MLP neurons of a small language model. Each row is named by its layer, matrix (gate and up: input weights) and neuron, and shows model dimensions 432-495. Each number is 200 + 20 x the weight over its row's rms, rounded and kept within 0 to 999. A neuron's up and down rows have the sign that makes its largest values positive.
A block is one neuron, or neurons of one layer that tend to fire together. After each block is what it responds to, as a language model described it from the Wikipedia text at the highest values.

L5.gate243,239,228,186,198,196,189,204,196,176,215,208,244,200,205,235,185,198,195,158,180,160,189,176,187,177,202,191,220,220,230,206,215,182,227,212,194,201,223,207,191,230,185,194,189,201,203,217,221,201,210,216,207,200,192,184,224,214,186,211,218,202,231,179,216
L5.up243,209,193,213,195,163,228,166,202,202,216,199,220,210,177,215,196,239,195,221,172,216,236,170,181,193,205,211,185,179,203,223,172,193,215,201,151,236,193,188,214,168,167,214,199,211,206,197,201,193,200,222,237,199,188,255,204,227,233,217,186,198,223,190,183
L5.gate628,194,177,213,179,182,183,184,201,158,243,165,184,191,168,195,180,254,153,183,193,201,172,210,213,182,162,228,196,178,199,202,239,199,239,205,216,236,190,161,210,158,169,199,219,231,197,203,163,223,182,226,203,227,187,215,218,191,180,206,176,219,210,210,188
L5.up628,199,181,205,204,176,228,204,210,201,173,223,230,215,157,223,158,218,175,220,189,203,194,216,182,179,180,224,224,236,213,210,197,199,188,198,187,202,202,207,172,198,195,195,200,184,190,184,198,206,197,169,214,214,239,197,217,190,192,209,181,192,190,197,200
L5.gate668,210,177,193,197,180,205,178,195,203,222,211,199,229,189,196,171,223,198,210,235,189,189,188,222,222,200,203,203,183,214,178,224,183,240,216,175,225,208,214,182,182,194,167,149,198,229,185,209,208,208,206,213,208,201,162,221,197,185,162,221,154,205,180,199
L5.up668,207,203,173,191,221,210,189,199,228,210,242,209,202,202,200,191,146,203,256,203,178,197,189,233,212,237,156,211,217,197,167,192,182,215,215,207,230,221,218,167,185,197,187,162,200,195,185,205,198,211,228,181,242,165,191,216,221,205,175,219,176,183,173,201
L5.gate679,231,223,210,178,172,208,187,214,220,193,187,180,197,193,177,218,234,176,190,194,201,211,168,166,195,229,167,194,204,242,219,188,214,227,222,222,181,189,212,190,177,160,223,221,204,202,186,168,177,211,172,152,191,180,204,212,189,187,199,198,181,207,215,170
L5.up679,216,204,220,202,195,201,220,197,181,178,179,172,238,236,213,245,205,185,200,176,207,206,207,212,189,174,220,210,190,218,183,237,196,213,198,178,169,202,199,199,203,221,232,169,197,220,170,198,213,215,224,211,177,208,176,218,207,187,193,204,201,209,196,215
L5.gate866,192,156,212,200,247,197,175,196,221,184,161,204,220,171,200,200,180,192,235,201,224,196,207,212,168,203,196,203,178,216,203,199,206,192,149,197,190,209,188,153,203,165,211,178,229,216,191,208,169,192,222,219,197,176,211,189,227,199,198,202,205,215,212,179
L5.up866,167,208,202,220,178,191,205,207,183,200,202,230,203,218,220,204,213,189,242,219,164,199,193,199,209,191,215,222,186,220,228,174,205,177,189,226,210,210,194,233,198,227,167,167,219,232,186,199,195,213,196,203,215,204,176,202,205,177,180,230,199,174,225,216
L5.gate1100,229,195,192,165,198,202,233,224,202,189,185,210,188,206,172,226,205,225,201,191,210,192,187,198,215,216,211,194,215,198,198,192,193,153,246,223,202,193,221,204,214,179,184,195,218,228,188,162,217,216,205,235,229,215,216,210,227,223,193,189,186,177,192,224
L5.up1100,226,196,209,192,161,212,203,194,200,196,194,187,182,206,206,218,196,245,224,203,197,187,204,207,220,184,210,209,204,230,171,166,177,235,167,210,200,216,203,223,215,225,184,200,187,191,204,191,212,164,212,187,191,229,188,196,178,178,234,190,177,188,188,191
L5.gate1230,172,208,160,192,208,175,211,229,199,199,191,220,215,221,188,193,215,230,224,186,221,218,244,213,231,194,195,199,190,246,228,206,208,187,178,158,189,199,230,194,197,177,179,204,198,193,196,240,186,200,182,232,207,173,204,214,205,192,174,211,222,188,174,221
L5.up1230,234,205,210,200,203,153,218,235,205,232,198,233,219,205,209,224,211,192,207,193,186,176,229,167,208,223,179,250,208,226,223,186,204,151,205,213,167,188,203,193,229,210,206,208,167,197,191,219,211,191,187,234,213,217,184,188,197,198,205,200,224,193,204,227
L5.gate1248,196,186,217,221,208,189,203,195,209,217,181,198,238,194,208,141,220,216,219,190,197,198,215,199,207,200,204,197,177,177,175,189,186,216,215,219,218,186,232,182,217,202,194,192,208,196,206,205,220,236,238,208,203,216,204,206,208,172,233,213,197,185,180,209
L5.up1248,230,186,198,165,197,218,178,215,185,213,195,223,232,191,220,225,242,189,200,201,186,222,164,204,171,189,212,214,192,205,191,220,183,208,185,207,221,215,204,196,218,174,181,184,202,212,226,193,230,193,209,224,163,145,201,214,183,186,222,212,176,182,177,209
L5.gate1339,223,196,212,205,221,215,150,204,188,221,189,216,234,208,180,175,208,196,185,197,193,196,168,177,163,172,191,212,210,193,192,208,169,220,179,227,195,185,212,181,181,205,172,217,197,196,222,170,189,202,192,213,213,218,216,240,199,135,215,177,178,178,181,208
L5.up1339,213,207,193,220,200,204,160,212,186,211,184,227,222,215,227,208,215,214,174,214,214,207,135,209,144,193,214,182,193,201,172,209,167,234,175,197,182,194,190,225,202,151,202,202,189,204,187,180,213,204,207,208,223,216,208,219,214,176,229,195,199,191,196,203
L5.gate1968,220,190,208,197,180,183,188,223,208,198,189,188,216,202,228,193,211,222,227,184,197,203,216,224,211,195,192,201,183,203,193,235,223,233,146,207,200,193,216,204,194,205,215,212,189,191,210,198,204,189,166,187,164,201,213,216,154,193,247,192,220,173,202,203
L5.up1968,216,171,198,230,195,215,188,217,196,191,182,198,183,230,223,208,202,204,193,178,204,205,195,230,207,195,184,208,205,211,203,214,188,199,190,237,224,207,206,219,210,211,206,227,193,218,203,236,195,175,227,194,227,175,197,201,172,197,190,176,207,196,198,180
L5.gate2074,184,234,201,184,221,191,215,197,199,217,184,218,206,175,194,210,208,223,200,220,207,175,196,249,182,191,241,186,212,170,214,225,207,188,199,209,201,203,192,221,229,187,216,204,179,222,211,210,226,204,205,228,216,175,146,207,189,211,211,175,167,222,181,197
L5.up2074,219,181,205,206,196,209,204,209,210,229,174,206,196,180,182,223,220,201,212,182,173,207,193,175,201,220,206,207,204,175,150,186,191,200,204,221,200,199,209,213,211,196,217,172,207,229,202,199,230,210,191,177,174,212,213,211,176,206,223,232,223,236,211,216
L5.gate2313,189,197,207,205,214,197,204,220,180,194,188,178,212,176,203,205,162,187,215,223,198,214,213,219,229,169,218,212,189,206,207,235,213,199,172,213,201,175,237,194,185,214,193,192,206,220,204,177,210,170,201,220,184,203,201,219,202,219,234,178,184,229,194,206
L5.up2313,185,208,204,192,225,185,195,229,171,227,202,162,219,198,230,182,179,191,205,264,179,192,216,236,221,177,214,236,163,177,211,225,188,216,205,200,208,181,248,190,199,233,212,189,195,195,241,196,198,171,206,190,225,201,176,199,234,208,246,206,193,209,230,174
L5.gate2417,175,200,175,183,192,205,208,171,175,215,194,194,182,212,232,200,198,221,191,217,179,171,218,196,210,146,219,201,147,199,220,228,216,162,200,202,202,195,232,220,225,216,190,196,183,185,228,205,215,225,211,217,169,169,191,182,202,164,210,204,201,213,221,179
L5.up2417,197,230,229,195,219,216,210,195,204,217,206,216,224,200,213,174,189,215,201,208,205,219,185,170,194,184,205,212,171,174,243,202,175,199,174,221,157,199,211,200,185,206,215,183,182,183,215,179,189,185,205,225,171,193,205,210,174,209,219,188,211,198,250,237
L5.gate2587,169,176,226,217,197,171,193,204,223,196,187,203,213,220,236,170,203,201,192,141,190,147,200,210,223,229,190,179,167,176,190,215,195,170,162,184,186,200,192,232,191,187,151,175,183,195,202,209,189,194,192,194,211,229,218,207,169,168,215,213,216,180,183,201
L5.up2587,196,135,175,208,181,211,172,207,210,211,190,185,200,196,186,180,221,178,190,185,196,165,228,201,185,207,210,172,182,187,188,228,208,165,194,169,192,237,205,216,210,173,240,192,204,253,237,211,207,168,150,203,175,218,244,195,204,210,183,237,205,154,208,204
L5.gate2833,221,189,238,191,172,234,189,225,236,163,205,213,181,187,213,184,215,149,178,203,258,216,239,224,243,175,151,228,172,192,181,232,212,215,192,188,215,199,209,166,230,195,208,205,233,173,206,201,190,175,179,211,229,219,187,180,202,181,209,190,226,223,169,205
L5.up2833,179,208,199,214,151,202,195,231,219,205,196,248,187,210,217,184,213,185,203,199,210,196,212,220,220,177,209,186,202,195,187,199,170,250,232,192,208,202,201,188,201,195,221,175,208,203,208,174,206,190,185,146,209,208,204,174,206,192,214,189,211,205,197,198
L5.gate2993,214,185,177,190,210,161,173,205,202,215,169,206,172,194,190,218,167,186,206,222,202,189,191,201,232,184,252,244,200,182,240,182,206,238,110,186,214,167,212,175,201,191,234,226,211,211,237,186,241,166,209,225,218,193,176,190,165,161,211,235,210,204,202,179
L5.up2993,222,222,213,178,180,191,175,218,170,188,206,193,200,225,200,214,214,209,204,214,234,225,183,216,210,195,209,206,192,197,199,183,249,200,213,193,183,190,181,197,183,224,179,207,186,196,209,191,214,180,203,233,193,197,198,199,181,206,250,218,208,157,182,195
Short tokens right after a table pipe, hyphen or slash in structured Wikipedia text, such as table headers (W, L, Poles), hyphenated compound halves (main-draw, long-nosed), and values like N/A or 3/5.

L3.gate273,209,178,145,185,234,230,192,172,233,225,189,210,182,216,187,202,173,198,208,200,167,216,186,201,221,245,173,198,204,205,230,199,210,177,204,179,198,187,196,227,239,182,232,245,217,224,240,211,171,207,201,211,195,174,170,177,225,195,197,180,196,172,236,197
L3.up273,237,189,203,214,178,200,158,172,210,202,193,201,196,197,239,166,232,223,250,188,185,201,208,205,188,204,203,188,163,187,217,194,214,255,170,218,211,201,186,201,220,204,227,227,244,192,182,187,211,194,180,186,196,180,181,205,161,198,205,198,193,217,216,194
L3.gate367,224,187,196,243,200,228,188,210,206,210,199,215,184,178,202,198,211,164,195,220,195,185,206,222,169,207,185,215,198,169,209,208,197,189,200,194,177,196,204,239,234,176,211,209,206,194,183,191,169,213,168,208,202,180,205,190,225,140,236,181,202,224,198,190
L3.up367,222,190,177,224,200,184,184,231,171,213,176,198,180,163,196,214,221,165,194,189,199,210,199,200,161,201,161,245,206,188,220,206,199,182,192,193,194,184,199,255,212,183,221,217,213,217,224,198,180,204,161,242,186,190,192,196,230,164,231,185,218,201,197,188
L3.gate871,207,173,172,181,213,172,229,184,177,199,172,208,185,176,211,175,212,197,144,194,180,196,177,184,202,189,189,228,211,215,216,238,186,203,182,176,179,217,222,198,213,198,198,189,242,181,201,210,196,147,202,251,212,235,219,187,211,198,177,188,176,193,215,196
L3.up871,187,193,165,186,223,200,182,211,217,200,216,212,214,203,178,189,171,192,188,215,208,209,177,217,169,185,231,233,206,216,214,192,190,204,194,214,197,187,200,193,222,193,223,195,235,222,161,186,235,207,199,221,183,223,166,174,192,238,190,171,210,227,172,181
L3.gate2850,212,200,197,177,211,187,180,209,206,222,170,168,189,200,201,205,181,180,182,203,196,210,220,231,184,183,185,209,178,195,206,205,227,183,192,187,245,163,194,193,170,171,196,184,208,194,247,176,218,181,224,237,239,197,181,178,180,205,217,231,212,218,198,170
L3.up2850,233,175,196,222,204,203,195,199,198,185,189,221,209,218,188,226,182,175,189,198,205,216,217,200,200,216,198,204,215,180,239,184,191,204,189,181,257,206,235,170,180,199,223,210,193,197,234,192,229,174,232,208,182,164,206,151,187,188,168,219,220,223,216,211
Column-header words in the header row of Wikipedia markdown tables, usually a middle column such as Score, Goals, Role, Length; weaker on "each".

L3.gate299,193,224,190,188,201,173,214,189,193,180,187,181,178,221,225,194,170,216,188,236,211,183,176,240,185,208,179,168,205,164,195,193,200,206,174,171,213,215,213,209,237,240,176,190,210,205,218,218,189,238,198,157,229,194,177,189,202,215,188,202,179,173,178,205
L3.up299,189,221,187,158,175,203,209,242,179,203,205,193,221,191,193,191,195,215,203,216,172,206,211,197,221,225,226,217,178,152,173,199,207,186,205,197,241,211,197,210,178,250,192,174,208,208,225,213,191,179,216,206,166,188,206,171,180,193,178,185,199,227,178,203
L3.gate1649,199,167,165,209,205,200,201,219,220,192,204,231,184,219,241,220,206,197,206,211,204,194,228,202,174,184,215,210,188,171,205,209,194,215,188,155,213,204,188,185,235,188,153,202,186,217,179,179,212,184,252,185,168,168,193,213,213,177,245,224,231,226,212,177
L3.up1649,180,206,197,210,182,206,211,175,203,213,226,195,194,199,178,191,207,195,199,195,210,196,160,219,215,201,201,211,226,196,199,180,225,197,185,222,225,210,209,233,201,181,208,186,187,167,191,202,226,205,162,215,219,201,199,183,177,232,194,216,173,164,192,216
L3.gate2279,168,192,203,235,195,200,172,202,205,169,201,178,226,242,193,207,213,222,191,208,228,196,233,243,199,264,185,205,190,190,196,183,212,168,172,165,182,217,211,202,187,173,193,182,219,200,245,190,240,215,216,200,195,189,238,201,204,204,184,207,200,199,188,208
L3.up2279,150,241,177,205,177,193,203,229,226,178,195,192,191,185,191,219,221,192,213,203,238,197,249,245,212,168,212,200,228,216,189,177,207,178,213,200,205,206,196,195,208,161,195,184,207,187,217,211,213,224,212,188,197,203,195,183,192,215,184,259,202,207,171,234
L3.gate2644,184,203,176,199,239,214,194,194,188,212,209,173,218,201,194,209,163,180,192,220,199,204,243,259,198,208,201,194,217,180,200,219,189,238,198,216,211,234,172,201,221,218,174,212,209,236,201,178,197,203,191,185,202,186,205,186,177,201,216,242,210,195,172,177
L3.up2644,207,169,195,221,184,169,221,216,208,169,172,190,200,174,153,203,213,183,180,188,219,202,204,216,182,178,185,178,200,217,162,192,216,199,196,188,204,141,218,210,212,222,197,185,183,188,196,163,217,240,188,186,211,206,194,199,224,189,186,189,199,173,193,215
Single-letter or short first pieces of a word split by the tokenizer, most often l or L, as in l|ymphoblastic, l|aptop, l|onely.

L4.gate1347,161,182,198,184,191,185,193,191,160,239,199,155,202,177,191,201,214,208,200,208,192,183,212,243,212,204,233,212,195,213,216,205,196,192,230,176,201,185,196,187,220,230,211,212,213,169,199,217,219,202,236,234,224,166,171,189,204,212,193,202,204,227,201,179
L4.up1347,186,193,208,185,198,186,219,218,174,228,174,191,226,176,192,215,201,197,223,202,185,219,195,148,188,161,209,213,193,196,187,224,231,175,200,184,181,202,186,193,193,158,228,210,163,194,209,179,204,180,191,189,206,171,188,178,217,215,198,186,195,185,195,229
Pipe separators between column labels in wiki table header rows (Score | Silver, G | W, Yds | Avg); weaker on surname onsets like Peter S‑ellars.

L5.gate41,204,178,202,167,217,222,166,206,191,209,199,182,225,202,174,176,207,212,173,195,205,166,240,186,197,180,168,179,192,185,179,215,237,212,191,239,196,198,167,208,197,196,210,230,195,172,236,146,194,204,196,182,209,202,219,240,197,206,161,212,204,193,249,190
L5.up41,184,194,205,187,243,220,194,203,193,198,257,214,237,216,183,214,192,212,193,212,202,197,194,210,175,217,222,213,192,190,176,190,224,226,189,189,218,236,194,189,203,203,156,194,158,207,219,173,222,209,177,173,191,190,191,182,174,182,212,226,134,232,174,201
L5.gate87,166,224,201,161,192,208,181,197,180,215,197,219,188,206,188,229,176,206,189,200,202,180,156,188,205,198,237,221,221,218,209,171,192,223,241,212,184,204,164,239,192,199,233,196,175,198,230,194,242,168,206,185,184,193,180,200,211,186,218,221,208,199,245,217
L5.up87,219,196,223,208,210,190,174,237,200,204,220,197,176,189,209,200,140,193,176,213,229,208,238,185,168,211,221,228,205,215,225,216,187,192,199,199,208,175,196,191,218,200,196,200,229,207,207,198,178,192,196,190,223,197,216,206,192,217,214,231,229,177,194,199
L5.gate192,202,205,176,217,173,183,251,182,184,238,214,213,211,175,204,160,218,182,195,175,169,200,168,175,192,155,174,196,199,201,213,205,195,172,200,189,195,218,200,210,223,198,204,200,162,188,175,213,150,231,204,185,211,187,155,166,193,178,198,171,214,178,206,178
L5.up192,219,227,186,219,184,202,239,203,194,225,199,229,174,173,194,193,193,182,194,170,195,242,162,167,208,157,187,187,203,196,212,214,186,217,173,195,173,229,209,199,235,177,212,190,170,187,188,204,178,186,229,218,203,167,192,150,198,183,215,163,184,194,193,168
L5.gate227,183,195,155,190,211,218,183,223,189,184,165,202,204,207,205,147,193,190,207,194,196,193,211,161,172,186,216,219,222,192,184,199,232,199,161,189,194,188,199,227,223,220,193,200,193,163,206,205,185,200,228,212,202,222,197,168,189,200,166,180,179,230,195,206
L5.up227,171,157,220,195,187,190,196,178,177,223,208,220,197,201,214,190,189,209,208,149,208,224,206,155,207,244,181,220,199,191,229,205,204,209,223,165,240,199,136,204,187,219,224,195,195,199,211,254,184,194,219,170,190,209,215,199,224,204,201,252,186,192,217,164
L5.gate446,204,197,217,166,217,211,187,181,212,189,171,223,187,197,167,220,223,212,200,197,224,178,217,209,170,225,162,183,193,172,221,201,201,198,183,183,203,190,194,259,208,195,216,177,188,269,189,207,184,219,217,182,193,216,202,208,213,191,203,198,160,196,176,221
L5.up446,225,168,172,208,203,214,222,192,186,193,188,245,218,216,166,179,248,191,190,207,177,211,212,205,192,201,175,193,196,178,221,194,184,236,181,183,218,202,201,198,197,226,204,176,192,238,178,214,173,202,219,190,178,189,235,232,202,194,211,215,183,161,191,180
L5.gate619,221,218,190,201,213,220,221,189,220,193,210,174,202,214,185,213,216,206,180,177,221,177,191,247,181,226,178,240,235,198,207,211,194,200,208,236,225,167,198,205,196,199,193,207,148,175,187,210,194,213,210,206,187,184,164,196,200,202,221,227,182,187,193,195
L5.up619,209,228,224,209,208,210,185,232,203,214,210,188,254,188,213,188,189,182,201,211,190,166,211,227,184,230,193,226,231,204,196,190,193,209,187,214,171,160,203,190,182,177,180,244,204,205,222,196,161,213,221,185,195,172,196,194,187,170,219,220,202,200,204,193
L5.gate953,201,240,203,212,205,212,184,197,202,253,219,208,173,212,198,178,206,224,165,172,245,204,204,191,206,212,178,197,200,213,181,166,196,209,181,215,193,193,180,210,192,191,211,195,209,179,197,209,211,187,193,175,187,149,186,197,189,244,215,212,196,223,230,176
L5.up953,217,256,205,197,171,197,198,199,258,201,207,188,188,198,219,207,193,256,229,201,173,203,206,184,219,190,180,178,188,203,202,181,197,204,200,217,221,214,205,182,218,184,190,199,192,181,209,205,216,207,223,156,199,214,199,179,160,204,205,208,190,190,177,170
L5.gate1437,195,175,189,212,175,180,212,180,197,208,243,188,224,183,204,183,207,227,266,170,190,207,204,231,162,204,208,200,208,189,196,145,200,171,208,211,209,216,166,184,233,173,213,196,206,176,208,189,220,212,193,208,195,201,182,212,169,190,212,190,199,169,215,172
L5.up1437,227,199,209,203,171,176,188,204,214,193,215,194,183,219,222,179,198,203,224,170,191,199,179,201,191,200,221,214,195,198,229,197,186,215,217,242,202,208,206,204,240,189,198,178,182,223,208,181,198,183,174,174,249,221,203,205,197,188,189,197,177,204,179,232
L5.gate1532,182,213,174,203,176,209,215,204,161,213,217,199,202,196,196,206,220,169,193,205,216,197,173,190,191,163,170,233,195,208,188,207,209,191,196,208,202,220,203,173,195,199,210,227,189,183,164,203,179,179,176,179,214,204,207,205,149,203,206,225,184,192,220,187
L5.up1532,228,187,225,207,196,207,205,198,210,156,221,190,198,204,216,192,240,193,168,216,193,180,232,225,179,244,215,186,261,220,196,174,214,173,151,197,187,220,189,223,209,201,173,219,199,204,179,225,172,254,212,201,193,251,176,180,190,263,194,200,200,223,194,201
L5.gate1710,170,180,204,190,207,219,188,200,166,187,229,162,226,195,183,187,193,222,176,211,183,209,234,247,222,221,168,186,177,193,210,194,222,221,251,197,205,207,172,199,181,184,192,175,222,175,206,170,197,199,154,213,212,220,202,200,190,211,217,220,176,181,232,196
L5.up1710,168,202,182,191,193,226,179,205,215,168,259,205,220,182,202,198,204,211,180,210,207,206,207,197,203,194,189,172,188,204,221,165,204,190,164,207,215,204,211,231,178,162,222,166,197,140,170,155,171,184,175,179,233,202,192,205,214,212,209,242,201,195,224,202
L5.gate1986,190,212,192,207,197,174,157,203,222,192,217,185,194,192,246,201,210,200,199,190,178,244,190,191,219,183,173,188,219,225,168,206,203,231,185,211,228,229,206,203,188,225,234,210,200,202,205,226,210,182,227,206,150,188,224,166,215,181,167,179,187,185,176,190
L5.up1986,140,190,211,161,193,219,181,198,218,201,227,202,215,213,186,205,193,209,214,238,174,147,192,247,177,188,194,206,205,186,212,229,199,209,197,172,232,206,177,184,216,192,221,171,191,139,202,212,204,212,202,180,199,210,218,217,211,213,173,201,183,230,206,204
L5.gate2129,213,243,208,196,194,219,218,206,218,197,204,220,196,216,200,173,213,203,235,231,166,218,193,174,213,194,210,231,216,194,186,197,208,173,200,243,192,197,177,187,197,203,171,242,227,198,190,196,185,180,171,228,222,205,203,201,194,186,225,220,213,188,243,204
L5.up2129,181,226,193,204,193,192,212,187,208,184,192,219,187,177,191,208,214,177,186,201,200,204,223,225,199,248,223,184,149,179,201,213,160,164,160,225,196,190,195,202,161,208,200,220,234,203,194,217,176,193,209,192,186,229,216,207,209,234,187,167,192,189,188,175
L5.gate2233,198,211,167,199,196,219,190,195,231,200,194,230,216,167,210,180,178,217,183,212,178,204,183,231,163,190,221,204,202,194,198,177,207,235,216,181,207,202,181,180,184,226,200,216,198,176,219,182,176,183,210,202,190,212,200,215,210,191,206,173,172,195,210,173
L5.up2233,197,226,205,176,209,208,178,203,209,207,207,188,199,200,210,188,219,176,180,229,188,215,188,214,200,195,220,231,196,156,174,170,152,206,199,208,209,220,189,213,217,169,210,223,213,241,208,185,184,195,222,180,186,178,177,210,203,198,203,203,218,192,181,206
L5.gate2439,176,225,216,175,188,178,199,192,181,178,187,221,192,183,188,165,179,216,206,193,231,161,215,203,200,205,194,194,212,180,201,196,180,234,199,198,205,223,196,152,195,163,164,186,172,161,225,193,209,201,198,227,171,191,205,180,196,234,206,171,186,190,215,172
L5.up2439,193,200,209,219,194,217,201,198,241,191,187,181,231,202,159,183,188,190,191,215,206,180,215,173,213,179,204,213,178,189,208,167,178,204,181,222,201,215,184,191,220,203,221,206,211,201,204,201,211,196,197,233,193,218,208,173,193,190,232,214,203,197,209,190
L5.gate2533,199,204,189,234,199,200,213,203,196,201,203,183,244,175,173,185,175,207,177,198,210,202,211,209,219,213,172,196,250,184,191,193,202,209,189,157,220,212,201,163,195,229,203,232,190,177,226,201,228,201,164,192,178,187,210,176,199,231,225,201,214,193,199,208
L5.up2533,179,200,179,212,206,208,206,183,169,216,204,163,202,179,194,196,190,204,212,186,207,194,189,250,174,203,157,161,237,217,223,217,217,205,209,207,210,231,198,193,192,223,204,189,197,204,212,194,208,183,191,217,201,196,201,227,188,211,198,169,213,173,198,175
L5.gate2547,232,168,214,199,178,187,204,158,175,203,196,196,170,194,191,190,188,174,213,203,220,210,213,211,193,225,186,146,217,183,194,233,221,166,217,197,202,193,188,186,201,189,174,220,229,219,206,187,222,176,193,216,224,219,209,206,208,208,197,227,149,218,203,216
L5.up2547,231,243,190,199,187,175,246,201,212,183,183,196,225,239,171,175,217,209,175,164,207,199,228,196,208,206,224,201,222,197,170,195,186,180,167,195,161,199,186,192,188,227,220,200,183,215,214,216,185,201,223,221,215,208,176,194,206,221,213,200,163,203,231,195
Short opening pieces of longer words split into several tokens, especially fl- and p-, as in fl|ashes, fl|ushes, Fl|anagan, p|urity.

L4.gate1187,193,198,229,191,161,206,201,204,215,187,223,190,249,212,201,178,174,187,225,210,190,211,184,220,212,198,182,209,178,161,208,184,222,212,210,202,208,220,174,180,180,200,190,210,194,190,175,184,203,215,213,199,206,218,183,207,173,199,178,170,223,212,187,203
L4.up1187,180,186,202,205,186,204,170,176,223,174,227,196,191,203,230,190,226,192,251,168,186,184,207,199,240,178,183,190,214,195,189,178,184,178,192,217,207,187,180,164,209,192,163,185,229,222,172,183,208,220,213,206,189,199,199,226,234,202,192,187,171,227,185,184
Opening word pieces, mostly consonant clusters with l (fl, Kl, Gl, pl, l), starting split words such as fl|attened, Kl|ang; also table dashes.